config.toml
n_layer = 9
d_model = 384
n_head = 6
n_kv_head = 6
head_dim = 64
d_mlp = 1920
vocab_size = 8192
activation = "swiglu"
norm = "rmsnorm"
norm_place = "pre"
norm_eps = 1e-05
positions = "rope"
rope_base = 10000.0
rope_fraction = 1.0
qk_norm = false
attn_scale = 0.125
bias = "none"
tie_embeddings = false
parallel_block = false
init = "normal"
init_std_qkv = 0.021
init_std_o = 0.00495
init_std_up = 0.021
init_std_down = 0.00495
optimizer = "muon"
lr = 0.0156
lr_mult_o = 1.21
beta1 = 0.95
lr_head = 0.00515
grad_clip = 2.0
warmup_steps = 200
schedule = "wsd"
decay_fraction = 0.688
decay_shape = "linear"
final_lr_fraction = 0.0
batch_tokens = 131072
seq_len = 1024
doc_mask = false
train_tokens = 708900000
steps = 5409
dataset = "wikipedia_en"
MLP neurons of a small language model. Each row is named by its layer, matrix (gate and up: input weights) and neuron, and shows model dimensions 48-143. Each number is 50 + 10 x the weight over its row's rms, rounded and kept within 0 to 99. A neuron's up and down rows have the sign that makes its largest values positive.
Before each neuron's rows, "fires after" lists the tokens most often just before its 100 highest values on Wikipedia text that the model never trained on. A number after a token or word is its count.

fires after: "–" 26, " |" 23, " " 21, "1" 5, ";" 4
L6.gate1567:46 59 44 58 48 57 41 52 42 34 44 48 49 45 63 56 50 56 42 55 48 55 63 44 45 44 49 48 64 44 48 50 59 54 43 36 26 62 50 57 39 64 60 45 73 50 60 47 67 60 32 59 53 45 56 48 48 65 56 32 55 55 28 43 55 79 45 42 37 30 45 53 27 37 50 65 48 47 47 40 51 52 40 45 61 72 49 53 40 43 32 51 31 50 55 49
L6.up1567:65 53 46 37 53 45 62 42 44 51 56 75 40 54 39 41 69 46 33 42 49 50 43 58 57 68 54 36 49 38 52 55 33 65 39 43 33 57 53 52 45 44 38 63 62 50 41 44 58 68 53 56 59 53 52 41 54 37 45 66 50 45 38 42 68 65 45 46 50 36 39 48 58 45 39 38 46 43 21 52 49 49 65 45 43 53 56 35 49 58 45 64 63 44 54 61

fires after: " |" 51, ":" 10, "," 6, " September" 4
L6.gate1210:50 38 60 49 41 39 54 52 52 38 48 69 64 21 55 62 61 60 39 57 45 62 69 65 43 36 35 43 41 41 54 39 60 64 43 46 56 42 40 56 40 18 44 44 54 49 50 62 52 49 55 36 56 57 53 54 47 47 56 55 76 55 72 63 67 49 57 64 41 22 42 57 48 61 57 32 56 40 31 41 55 50 44 63 50 32 48 45 50 59 67 62 58 60 49 60
L6.up1210:50 46 57 52 49 43 56 37 41 56 54 30 55 35 43 45 58 71 49 51 37 55 57 46 41 41 60 49 54 50 43 79 48 55 46 40 46 62 28 39 41 49 52 50 59 48 65 50 53 60 42 37 58 54 45 49 51 60 45 64 40 48 59 34 49 46 50 48 39 63 52 35 37 49 56 73 32 70 52 46 44 61 37 53 73 50 44 59 61 41 56 45 65 81 59 52

fires after: " " 52, "\n" 9, " (" 8, "-" 4
L6.gate830:23 42 48 58 65 41 46 43 51 45 64 40 21 65 54 44 56 59 61 62 56 51 56 54 51 46 52 62 64 52 39 50 56 52 31 78 45 47 42 66 63 50 60 54 48 33 54 32 11 52 59 49 52 54 47 55 49 39 46 58 52 41 51 51 59 45 44 45 50 60 47 46 34 52 58 71 58 63 53 63 67 50 40 68 67 49 54 60 35 47 48 70 41 48 57 51
L6.up830:43 48 52 47 39 58 59 39 81 62 46 47 34 25 55 50 37 38 42 55 35 49 55 63 57 54 42 59 50 36 60 47 77 42 52 65 51 60 58 46 51 33 73 54 37 41 64 40 28 41 32 47 43 44 53 31 51 34 33 45 62 46 48 43 49 60 32 55 47 54 51 48 59 59 50 42 57 46 50 27 46 52 64 57 32 52 54 53 39 41 44 47 74 64 64 60

fires after: " " 61, "\n" 10, " \"" 9, "-" 6, " (" 5
L6.gate1282:53 50 34 59 49 40 57 38 48 56 61 50 32 54 61 54 38 35 63 58 58 50 51 63 59 54 49 48 62 46 59 35 22 33 45 55 45 56 44 44 54 47 41 66 44 34 45 50 15 46 43 37 56 47 52 51 50 56 74 55 46 54 59 51 38 37 48 42 38 50 53 48 49 54 48 45 47 48 49 41 54 31 50 56 50 55 64 53 45 48 62 53 54 66 28 52
L6.up1282:53 62 61 51 71 52 42 75 42 44 55 48 48 60 66 42 35 46 60 48 50 43 47 65 58 71 47 42 47 36 49 42 35 44 46 46 51 49 31 28 47 46 27 61 49 55 50 34 52 37 70 57 52 71 52 55 62 55 44 36 41 48 57 38 36 44 72 39 36 46 30 46 57 34 72 50 43 58 68 52 45 61 42 48 48 42 49 60 45 46 76 51 54 60 68 46

fires after: " Al" 24, "al" 10, " El" 6, " L" 5, " de" 5
L3.gate719:56 65 24 54 55 46 61 65 46 50 56 47 27 48 56 73 37 55 58 53 43 33 34 53 42 66 53 43 57 53 50 66 45 37 58 74 64 36 57 59 52 44 50 56 53 47 52 30 42 47 51 51 52 49 67 54 55 33 61 55 57 36 48 32 58 61 60 43 50 31 51 68 54 46 63 60 56 55 47 52 55 45 43 53 49 37 40 54 45 54 49 51 36 44 39 63
L3.up719:56 54 48 35 64 51 60 63 42 53 47 40 61 50 61 50 55 52 65 50 43 39 43 49 38 62 56 47 54 41 72 62 57 45 46 56 48 48 51 37 44 46 45 53 56 39 54 56 48 56 50 49 25 65 37 54 39 41 58 32 43 29 45 61 58 36 72 47 47 35 56 66 48 32 58 42 33 52 59 59 52 51 47 53 53 41 37 40 28 41 52 39 52 72 45 64

fires after: " is" 37, ")" 10, "\n" 9, " Authority" 4, " Synonyms" 4
L3.gate1113:44 48 43 30 59 50 55 58 61 46 51 51 62 60 58 55 56 58 42 62 57 26 51 47 63 53 44 58 69 31 49 41 50 42 56 53 53 60 39 54 66 59 30 45 57 60 51 52 70 38 62 60 50 46 50 62 31 44 48 57 41 63 39 41 44 35 50 36 47 65 48 35 37 57 65 39 50 49 42 49 62 45 70 61 40 61 60 71 73 53 32 75 57 47 53 45
L3.up1113:49 64 53 53 52 48 66 54 43 25 52 72 30 66 51 51 54 56 55 49 48 44 50 51 51 43 58 45 60 48 40 40 61 31 48 51 43 64 49 55 61 41 56 59 46 56 62 33 46 54 66 65 51 51 53 44 52 43 45 51 38 64 42 54 56 65 44 65 57 53 51 41 40 37 56 50 29 54 71 53 48 48 55 34 49 52 69 62 44 59 47 56 55 59 47 47

fires after: " " 42, "." 19, "1" 11, "," 5
L3.gate532:42 56 62 46 44 45 56 59 66 44 48 34 53 34 44 55 62 45 39 45 51 52 59 53 34 49 51 66 35 52 48 58 41 35 47 30 66 59 48 64 53 33 69 31 65 59 45 45 52 37 62 48 39 44 41 51 65 59 51 71 60 66 80 65 55 52 53 56 51 66 62 54 50 69 51 50 38 53 45 39 53 57 54 61 75 55 67 46 37 34 48 60 42 47 57 46
L3.up532:58 45 55 57 56 72 63 55 36 53 49 51 49 49 52 50 34 55 42 49 41 51 45 46 47 39 51 50 57 75 63 58 37 47 49 35 64 59 51 51 52 32 48 54 37 54 62 46 45 50 27 56 53 49 62 50 63 36 43 41 59 55 45 32 60 36 47 58 55 43 45 38 32 60 48 54 63 49 66 51 40 53 35 40 30 73 66 46 61 56 52 38 48 51 46 47

fires after: "," 48, " New" 10, " " 5, " United" 5
L6.gate1019:33 66 63 46 49 49 39 56 53 69 61 36 62 32 54 57 58 54 34 52 66 61 48 55 52 49 54 46 47 43 57 47 46 42 52 51 51 43 39 62 51 55 68 51 53 63 44 51 62 54 45 40 57 47 40 46 37 25 43 38 58 38 46 61 69 43 46 52 71 43 45 56 48 49 63 48 59 43 51 58 50 47 38 50 48 38 39 56 41 54 35 45 45 36 49 40
L6.up1019:44 55 43 36 55 37 54 54 52 29 58 45 51 58 48 59 43 55 39 53 39 40 52 70 56 30 70 45 66 36 55 56 50 40 48 58 65 49 55 62 47 48 63 57 30 41 40 40 51 42 53 63 47 57 44 43 44 44 46 50 43 43 66 60 57 33 53 58 62 49 48 57 42 62 54 44 42 41 52 32 50 61 33 61 39 32 53 61 56 44 37 38 39 37 44 45

fires after: " |" 65, " " 11
L6.gate1738:52 36 58 43 36 41 41 57 64 51 46 53 38 39 39 52 56 36 61 75 60 54 57 46 52 69 55 57 54 31 45 43 32 39 51 50 39 41 65 56 37 43 67 47 56 55 69 56 54 48 37 50 51 43 49 61 52 63 60 46 40 39 44 48 48 46 46 54 33 58 58 45 60 61 65 43 45 43 55 59 51 54 38 48 52 43 64 49 55 60 49 55 62 45 35 58
L6.up1738:55 53 59 48 53 46 50 53 60 63 46 60 65 38 56 46 35 36 35 70 70 49 55 55 56 37 59 35 47 50 73 54 37 39 64 59 22 48 48 58 37 66 63 49 67 40 46 51 65 36 58 68 46 51 34 43 45 39 53 39 34 65 56 51 43 41 58 50 48 48 40 64 44 34 46 57 49 59 47 60 43 68 44 51 43 42 64 65 38 46 53 42 40 49 58 61

fires after: "1" 15, "3" 13, "2" 13, "6" 8, "4" 8, "7" 6
L6.gate167:56 68 48 54 33 53 54 48 41 58 57 39 42 58 42 48 35 38 61 47 38 51 50 40 51 50 50 43 48 52 37 59 51 44 31 49 41 66 53 44 57 60 67 68 71 41 49 40 50 34 41 54 33 38 54 44 46 65 74 53 40 54 44 31 58 56 36 46 55 57 58 60 45 41 45 41 62 39 38 52 52 53 49 32 58 35 44 49 54 54 26 40 39 57 54 60
L6.up167:56 51 52 31 41 54 45 53 50 46 50 43 49 52 38 62 47 44 58 38 48 34 55 56 62 50 40 50 50 50 62 41 42 65 50 44 48 55 44 38 48 57 71 48 40 43 50 53 53 54 61 48 51 51 41 55 55 67 55 66 67 33 58 35 52 33 76 27 39 53 46 58 59 52 46 52 59 53 39 45 51 29 42 47 47 37 50 41 47 45 46 44 33 28 46 52

fires after: "2" 28, "0" 23, "," 8, " " 6, "–" 4
L6.gate833:44 56 26 56 46 47 43 75 42 44 60 33 45 44 49 52 56 45 31 64 31 54 45 31 46 54 41 60 49 54 54 64 58 36 37 61 53 46 36 42 53 59 62 44 49 61 54 49 59 50 46 50 40 54 40 34 42 48 43 56 56 36 43 42 49 46 17 57 54 65 41 52 48 56 58 54 68 48 53 62 59 44 43 41 46 52 19 43 61 55 69 53 45 51 43 48
L6.up833:48 63 27 41 52 61 53 45 69 54 43 53 46 61 50 39 57 56 55 49 34 61 43 57 53 54 48 44 45 51 50 67 44 44 38 41 45 51 44 47 54 51 45 49 37 60 36 52 52 44 49 42 54 53 65 46 53 59 51 49 35 68 31 61 54 53 44 61 57 41 66 51 57 69 42 52 40 49 38 40 54 66 44 46 55 43 56 47 43 44 54 53 48 59 54 31

fires after: "1" 14, "8" 12, "3" 11, "4" 10, "6" 10
L3.gate1816:54 44 47 51 61 51 41 41 47 43 49 48 45 66 53 40 54 59 64 55 47 38 64 54 36 42 48 62 63 47 56 57 46 63 53 59 32 45 60 48 58 42 51 61 50 53 55 64 54 31 50 53 48 45 59 41 28 60 43 57 56 50 58 57 60 71 44 60 46 53 50 58 47 59 49 68 55 54 59 68 35 67 35 50 45 58 57 39 47 54 34 56 28 35 51 57
L3.up1816:52 54 54 53 43 43 52 58 52 32 52 71 47 55 51 65 46 45 47 41 48 69 65 55 48 43 42 55 33 47 52 62 29 51 41 61 41 35 51 45 46 70 66 56 40 47 68 52 46 58 35 59 57 45 39 56 42 45 53 24 63 53 51 51 38 37 50 38 41 41 71 52 47 47 36 55 64 45 55 29 31 57 53 66 44 60 47 55 52 57 37 39 47 50 51 41

fires after: "-" 23, "." 17, " |" 15, "|" 12, "==" 10
L6.gate1592:49 55 56 61 39 55 54 69 58 46 37 45 44 62 65 44 52 58 52 54 65 57 58 50 58 45 55 47 67 53 35 48 53 36 44 66 54 41 45 58 54 47 55 57 68 59 60 35 50 51 44 53 51 41 46 39 51 52 45 53 63 59 52 56 51 59 59 71 54 60 48 49 71 33 77 38 58 70 43 54 44 51 60 60 56 59 59 55 51 38 50 69 59 48 40 34
L6.up1592:33 54 48 42 43 52 58 55 41 73 59 52 46 38 53 68 52 62 48 44 59 59 34 44 54 60 52 70 47 75 50 39 38 63 39 40 38 48 53 48 52 44 74 58 48 58 49 39 54 68 48 37 60 52 29 67 52 55 50 36 61 37 35 54 57 50 40 59 31 67 50 52 60 41 46 44 59 45 59 40 47 63 37 26 45 59 60 64 37 52 48 63 67 59 41 43

fires after: "0" 23, "," 20, ":" 9, "." 9, "\n" 5
L6.gate446:34 61 61 45 58 50 41 39 46 52 32 67 35 46 59 50 54 61 57 59 49 33 43 58 61 46 61 53 32 38 52 43 56 66 47 53 50 42 50 22 40 56 59 59 52 55 50 52 58 66 40 36 60 62 54 54 44 55 40 43 45 47 52 36 60 40 60 42 41 57 43 45 55 62 51 33 56 69 68 69 56 51 41 55 40 57 33 60 49 47 35 53 53 45 50 29
L6.up446:44 57 50 23 58 51 49 35 44 45 32 51 49 42 49 60 57 42 70 56 54 41 51 60 56 64 45 38 57 67 72 51 46 76 37 58 51 47 62 46 41 45 43 52 51 45 59 53 76 54 58 49 49 74 40 47 53 57 29 59 33 65 31 54 65 54 48 50 31 48 51 50 34 56 32 40 40 53 42 38 47 35 51 45 44 57 31 50 46 53 57 57 37 45 63 65

fires after: " " 37, "0" 14, "1" 13, " Arch" 4
L6.gate1434:60 59 44 45 48 66 47 49 55 48 49 35 53 70 72 54 52 55 41 51 46 58 57 43 41 55 42 54 49 55 44 51 54 32 50 49 57 63 62 51 48 49 63 39 54 43 62 41 36 61 35 54 33 42 59 60 52 44 47 48 58 48 51 49 49 61 44 50 40 37 40 53 51 56 60 50 49 53 36 43 51 34 64 45 80 44 39 45 45 48 58 64 45 58 58 49
L6.up1434:52 54 48 42 35 38 53 60 48 65 48 46 32 50 45 62 60 45 48 37 52 41 49 42 63 57 48 53 46 54 46 49 65 40 62 37 45 43 52 37 43 62 43 47 34 60 52 33 56 50 61 58 53 47 65 55 35 42 55 50 71 49 41 25 29 56 29 44 61 54 62 64 60 69 49 20 46 49 54 57 42 64 56 70 42 57 37 55 46 55 41 38 47 43 64 45

fires after: "1" 42, "0" 7, "ent" 4, " ex" 4, "\n" 4
L3.gate1715:53 43 27 63 51 60 62 48 44 50 38 56 30 57 71 40 36 64 56 60 36 55 60 52 33 59 62 40 50 55 48 61 48 43 34 46 52 50 51 57 28 38 65 57 47 49 28 47 45 59 55 61 60 37 56 42 38 59 70 52 38 34 47 53 59 45 75 51 56 58 44 56 57 37 52 52 49 46 63 55 61 29 37 64 64 58 45 41 57 60 56 50 49 40 46 24
L3.up1715:35 30 52 56 46 37 49 39 44 35 58 56 52 43 56 56 50 60 56 60 41 68 35 43 42 44 41 27 52 75 39 35 33 46 46 54 38 54 67 48 41 57 63 61 50 64 56 46 43 43 54 62 45 48 58 38 37 50 50 46 39 42 47 40 50 41 52 49 34 39 43 53 55 47 57 58 46 41 49 37 52 48 54 46 70 54 45 38 60 59 65 44 40 67 46 52

fires after: " " 62, " Turnout" 5, ")" 4, "7" 4
L6.gate1245:50 33 38 61 49 53 58 48 43 53 50 54 48 52 45 52 44 47 50 52 62 37 55 61 42 40 50 55 58 40 44 56 55 53 52 46 62 35 72 61 33 52 41 51 49 36 61 66 48 45 41 50 51 51 57 46 49 58 79 49 49 62 40 62 51 50 42 50 48 64 57 54 35 44 53 52 74 52 46 59 41 47 48 47 46 46 57 67 76 48 58 53 52 60 50 47
L6.up1245:65 50 64 61 30 53 41 47 41 32 47 53 42 37 51 40 51 45 46 76 40 40 47 42 63 49 31 36 65 63 48 48 47 49 62 46 55 48 54 32 48 44 24 46 27 21 66 47 52 48 34 47 51 46 56 52 65 40 40 54 60 42 45 44 62 67 51 37 46 48 62 46 66 38 48 43 39 40 25 44 48 48 44 56 54 36 49 43 39 47 43 45 45 39 45 60

fires after: "\n" 43, " " 27, " L" 4, ")" 4
L3.gate1061:44 58 48 28 63 43 56 37 42 43 46 47 41 53 52 43 52 51 35 52 56 47 47 59 43 66 53 49 65 59 39 69 45 54 61 55 55 25 45 48 61 41 31 52 50 63 38 48 46 54 53 36 53 58 48 39 39 28 49 49 50 47 42 31 42 46 58 43 64 49 63 65 58 48 62 52 76 64 66 47 54 49 45 47 51 54 53 65 53 56 34 45 61 51 46 61
L3.up1061:33 59 63 43 74 38 47 55 53 36 58 60 69 32 49 33 67 54 62 36 60 42 41 42 48 38 47 66 62 27 49 61 56 47 55 72 47 57 57 65 66 36 46 54 52 44 55 45 48 65 55 66 41 50 44 61 55 63 65 58 53 44 48 49 52 51 51 52 43 42 61 50 70 48 57 56 53 46 50 52 52 46 53 50 48 47 57 66 62 59 47 53 41 51 55 42

fires after: " " 45, "\n" 19, "s" 11
L6.gate178:44 46 43 51 56 29 59 43 37 70 48 51 43 51 54 57 44 31 41 30 43 52 31 34 52 56 45 30 51 42 52 66 45 35 32 45 30 49 39 51 54 39 55 57 44 49 35 39 37 65 44 46 51 51 73 48 50 57 36 41 49 46 64 50 56 46 44 31 30 48 31 64 44 48 49 44 33 42 49 52 62 56 65 29 51 48 42 61 62 46 41 42 64 60 55 54
L6.up178:40 39 56 44 60 46 63 42 65 44 66 53 44 53 52 38 66 42 51 34 41 34 43 35 74 43 42 46 61 58 43 56 46 64 73 38 36 45 48 73 50 52 56 52 54 53 70 42 39 55 64 53 46 54 62 64 45 39 57 57 62 36 41 36 68 45 43 45 43 47 63 50 39 60 43 47 42 54 53 48 63 41 48 57 43 53 61 64 57 65 54 48 48 44 35 34

fires after: " " 34, "-" 12, " Al" 7
L6.gate726:60 66 45 48 43 50 59 69 49 48 46 57 54 56 51 50 50 50 48 44 58 41 59 51 39 45 40 53 64 40 62 66 54 34 58 54 56 45 50 41 61 42 49 40 46 54 63 59 51 55 46 60 52 62 41 49 42 57 64 28 59 36 72 39 59 46 55 46 44 52 60 71 37 48 58 31 47 57 55 62 67 40 55 51 40 52 70 48 48 39 44 64 48 67 52 64
L6.up726:57 40 62 44 50 34 44 55 42 58 70 54 62 47 53 69 54 60 35 40 50 44 57 37 56 46 48 44 55 51 67 63 55 42 46 48 68 47 75 41 40 39 45 47 44 42 59 43 62 43 39 41 42 57 44 28 47 41 57 56 54 48 58 41 53 53 63 34 47 43 52 51 27 38 62 45 42 46 56 56 41 47 50 49 49 57 54 49 51 26 33 54 28 44 56 59

fires after: "," 54, " resulted" 4
L3.gate1451:33 64 58 31 37 23 35 31 55 25 54 58 72 33 34 52 48 49 70 43 50 46 47 60 42 67 68 65 52 49 66 39 42 42 46 41 37 49 42 60 61 43 62 64 43 60 57 51 59 48 55 39 55 46 56 62 59 56 45 48 65 60 40 54 61 47 54 47 56 47 39 61 54 78 44 39 59 50 53 51 52 51 36 63 30 54 55 60 51 53 46 57 62 47 53 52
L3.up1451:54 46 36 49 60 36 51 30 53 47 59 49 43 32 58 47 37 58 50 36 46 54 57 74 47 34 61 43 70 48 53 45 47 47 32 38 55 53 43 42 57 45 68 48 45 49 53 48 61 57 67 52 61 63 49 47 60 36 64 61 36 44 57 45 50 48 42 41 44 50 36 40 50 41 49 31 58 53 51 52 55 40 36 36 35 70 48 46 61 43 39 42 58 47 56 66

fires after: " " 40, " (" 8, "4" 4, "s" 4
L6.gate24:70 44 30 73 62 61 45 48 47 63 67 47 49 51 49 42 50 53 37 46 27 28 53 41 45 44 68 50 53 58 48 63 55 59 42 54 52 46 73 38 48 52 57 52 53 64 61 63 37 66 50 61 35 65 65 61 45 62 60 57 50 46 54 30 59 40 52 55 42 61 38 57 38 53 59 59 41 48 67 61 41 44 48 72 53 71 38 42 46 40 33 40 45 59 63 54
L6.up24:67 43 47 47 43 45 58 51 59 46 40 61 57 38 55 52 38 65 53 49 55 52 58 46 55 38 73 54 48 57 63 68 43 44 40 77 49 58 45 56 57 53 48 50 39 23 65 65 65 47 52 53 53 49 25 44 52 64 54 57 57 61 62 45 51 52 37 49 53 41 62 27 62 59 57 59 49 55 55 51 50 58 53 50 34 56 74 51 43 42 55 32 50 38 53 45

fires after: "0" 32, "5" 10, "th" 8, "4" 8, "7" 7, "3" 6
L6.gate1913:44 52 58 32 41 50 59 37 41 72 57 67 53 41 53 47 58 66 37 36 46 46 59 73 55 58 47 60 44 38 43 61 49 53 67 49 37 44 44 52 42 41 63 42 21 57 52 58 59 51 44 42 55 36 63 59 58 50 41 55 42 43 35 56 46 59 41 42 48 58 42 67 33 63 18 53 59 77 52 47 45 54 48 50 46 44 48 50 45 50 48 56 46 58 58 62
L6.up1913:46 56 64 51 55 55 59 57 27 59 64 64 50 50 66 34 68 42 52 28 49 64 50 51 63 60 36 61 58 49 56 52 46 46 67 49 51 50 68 35 53 48 57 36 68 47 53 47 56 64 69 54 55 49 45 37 58 60 30 53 55 50 40 37 41 46 38 48 47 33 64 55 57 75 59 52 60 31 48 61 41 41 41 50 61 32 61 56 41 44 40 52 54 41 32 42

fires after: "\n" 57, " " 6
L3.gate1620:78 44 55 37 52 27 58 62 53 48 45 56 40 50 35 38 59 46 44 42 52 54 43 67 59 61 53 53 46 38 43 41 36 32 39 45 37 43 61 53 42 39 56 53 49 58 36 64 44 51 53 59 48 47 49 64 47 58 72 47 40 36 44 48 53 44 54 46 43 52 48 45 57 40 49 61 50 46 48 59 48 53 56 38 44 51 55 54 59 42 71 47 41 65 49 61
L3.up1620:43 52 66 36 51 38 53 71 58 53 33 24 43 67 36 38 36 36 53 54 35 50 73 55 54 38 69 60 47 30 46 44 55 30 45 43 60 48 53 60 75 37 65 51 65 40 64 39 53 47 58 59 60 25 60 50 52 45 53 43 41 41 61 65 43 40 43 54 43 52 54 63 34 36 61 53 56 38 45 44 49 44 42 32 72 60 54 38 40 45 47 72 42 52 50 57

fires after: " " 52, "1" 18, "\n" 10, "4" 6, "5" 4, "|" 4
L6.gate1599:57 38 42 47 56 36 57 55 51 44 33 57 45 56 54 41 62 58 67 30 54 52 46 53 50 49 62 42 53 58 53 63 50 64 36 53 43 45 47 50 63 44 63 71 49 50 42 52 44 52 28 40 51 52 57 29 35 69 54 68 59 49 60 51 47 59 49 30 35 60 51 60 40 44 52 62 65 41 60 43 50 55 49 35 49 62 46 50 52 40 35 42 36 40 55 35
L6.up1599:51 49 47 65 62 30 68 50 37 53 33 46 37 48 36 57 66 50 47 42 41 52 41 27 31 51 46 59 60 61 40 68 48 41 47 45 55 58 79 42 55 52 49 49 38 51 54 41 73 52 58 63 46 51 52 49 39 27 49 70 50 43 42 64 36 48 49 55 44 42 52 51 61 48 40 55 54 52 28 36 47 56 46 51 34 62 30 58 46 52 52 64 47 40 41 47

fires after: "-" 34, "." 16, " " 11, " \"" 10, " (" 10, "\n" 5
L3.gate476:53 56 41 48 58 63 50 59 55 56 53 42 50 53 65 53 51 44 54 48 45 23 38 52 37 51 51 55 54 44 66 36 38 42 38 47 52 42 32 58 48 46 50 60 43 55 43 56 58 54 44 58 56 51 44 50 39 55 49 40 57 28 61 35 61 47 49 40 51 58 47 43 38 55 59 54 47 45 51 62 51 39 53 52 30 64 44 65 55 33 61 34 47 35 70 36
L3.up476:63 47 45 51 52 60 37 61 55 47 55 39 49 47 53 48 34 41 38 59 33 31 54 50 56 48 51 41 35 77 57 46 55 45 55 41 46 38 46 32 50 41 50 46 55 50 49 59 71 60 40 45 49 39 37 42 57 52 52 57 58 62 62 53 57 54 58 40 25 54 60 51 52 57 65 54 61 43 34 44 58 61 53 54 48 63 55 42 47 34 53 53 42 54 57 57

fires after: " (" 32, "\n" 26, " was" 13, "==" 6
L3.gate805:53 46 56 52 49 57 40 46 59 54 66 40 43 50 41 51 56 51 61 41 32 51 44 78 46 46 48 47 75 42 59 75 67 40 58 68 47 65 35 50 47 52 42 60 31 42 57 41 57 35 68 38 50 36 53 56 42 58 44 50 52 54 45 49 43 42 58 53 48 51 35 52 53 38 52 49 44 50 30 59 60 31 54 74 62 42 35 46 46 34 60 53 48 36 55 33
L3.up805:35 49 55 49 45 28 53 60 71 52 48 39 30 52 33 54 53 59 40 68 55 56 54 57 56 49 37 50 51 34 61 62 49 36 44 29 39 44 29 50 47 72 34 53 28 58 59 70 73 39 48 62 47 57 50 54 54 71 71 65 53 46 35 37 51 57 47 52 40 49 55 59 51 64 25 44 41 42 51 46 42 39 58 52 52 47 52 55 50 64 64 44 57 66 66 49

fires after: " the" 27, "0" 26
L3.gate1339:60 50 35 50 58 48 50 45 48 49 48 32 49 41 45 34 68 44 58 64 47 41 44 51 43 40 37 45 67 35 49 65 55 53 61 58 42 45 43 73 40 53 47 43 39 70 52 71 64 47 55 63 51 47 49 57 69 58 55 43 35 58 32 63 65 54 33 35 60 48 29 75 49 57 63 69 50 44 48 54 47 68 58 57 51 47 42 59 43 60 34 50 40 60 37 50
L3.up1339:48 52 26 32 63 53 50 70 52 64 56 54 61 40 67 54 56 46 71 46 55 52 24 59 53 56 50 67 52 53 35 50 33 38 45 46 53 41 38 36 24 33 56 40 57 54 56 57 36 55 60 41 76 44 58 39 58 59 49 55 46 47 49 51 52 45 47 59 39 56 43 50 50 58 56 58 58 57 54 60 54 62 29 55 62 62 63 30 66 44 34 57 45 66 51 49

fires after: "\n" 70, "0" 9, "." 5
L3.gate1862:58 52 37 47 47 43 53 46 62 60 41 38 20 48 65 59 50 43 45 44 48 61 63 40 62 50 50 66 49 39 43 49 56 54 46 57 57 50 47 61 60 71 58 45 52 43 53 49 49 45 65 48 39 33 36 38 39 42 54 38 45 38 49 53 55 50 43 60 43 59 33 34 48 52 53 53 54 43 45 45 46 29 47 52 50 57 53 56 40 43 51 43 60 61 44 43
L3.up1862:55 46 34 57 45 64 65 38 58 66 43 36 31 39 79 76 43 39 40 50 37 58 61 41 49 60 33 56 53 64 52 49 58 48 59 49 57 62 44 69 44 58 53 48 45 45 51 29 47 46 70 61 59 42 42 63 43 55 51 43 56 44 52 44 46 72 36 48 54 56 33 32 44 52 64 42 73 48 61 56 37 39 42 54 49 58 58 40 39 55 42 44 66 53 37 52

fires after: "." 87
L3.gate1866:48 51 32 44 53 50 58 56 61 67 52 48 55 60 68 60 55 50 64 44 48 33 50 63 68 57 63 61 42 52 51 44 42 62 56 63 60 41 57 32 55 56 46 47 46 30 56 48 45 30 59 43 55 51 63 54 39 45 64 30 56 33 31 51 42 56 37 36 48 83 54 42 45 59 46 47 47 46 54 41 37 27 53 42 37 44 51 63 46 25 50 55 60 46 47 57
L3.up1866:58 36 48 70 55 35 61 67 59 56 53 47 65 50 57 66 43 60 56 53 38 49 36 44 40 71 57 60 50 45 59 56 65 47 65 49 70 39 49 46 33 47 48 55 57 49 48 48 52 41 47 51 52 63 45 35 46 28 66 34 41 68 51 65 55 59 45 41 45 55 40 46 48 43 65 39 49 50 64 57 23 40 61 59 45 67 55 53 39 61 45 53 60 41 42 51

fires after: "\n" 48, "|" 7, " " 6, " |" 4, "-" 4
L6.gate1316:54 66 25 46 56 41 61 54 59 43 54 55 43 64 59 65 49 21 44 52 42 24 37 53 56 49 53 68 59 48 41 53 38 67 64 59 34 47 48 68 42 53 54 38 75 39 60 37 39 52 43 57 31 69 63 59 52 33 33 46 50 44 48 48 43 40 63 55 52 55 46 65 58 71 32 52 61 58 52 47 54 56 43 47 55 65 58 69 47 44 47 43 47 31 46 44
L6.up1316:60 38 41 48 46 41 66 36 48 41 70 58 35 54 51 47 50 62 42 48 38 58 53 56 44 61 35 70 53 37 50 69 50 59 58 31 56 53 55 48 62 36 33 47 56 43 42 37 54 46 39 55 52 54 42 63 54 38 29 38 46 43 47 64 52 45 59 50 57 38 47 63 57 48 54 55 56 44 40 44 30 40 45 45 55 67 58 67 52 44 48 44 55 49 38 50

fires after: " " 44, "3" 6, "2" 6, "1" 6, "0" 5, " f" 5
L6.gate1754:64 66 46 34 48 47 52 48 45 58 60 52 57 58 53 59 58 39 47 63 43 55 49 52 45 55 44 47 42 30 42 46 56 49 39 59 43 57 55 45 48 56 66 42 50 57 47 54 52 54 54 64 54 38 50 38 45 44 30 47 45 63 50 43 51 71 56 62 66 42 44 48 52 39 45 26 61 34 37 62 47 35 46 56 45 48 39 50 29 30 26 55 50 41 51 60
L6.up1754:55 62 55 47 54 66 57 59 38 58 47 45 53 44 58 59 50 45 39 45 56 60 46 49 53 50 34 50 51 52 43 44 55 41 37 45 47 52 53 42 47 49 60 62 54 59 64 42 43 72 53 28 41 46 45 65 54 59 40 63 40 57 61 55 24 41 63 43 46 39 62 48 51 44 53 35 59 43 43 37 48 52 41 30 69 51 46 33 20 60 31 41 42 49 56 59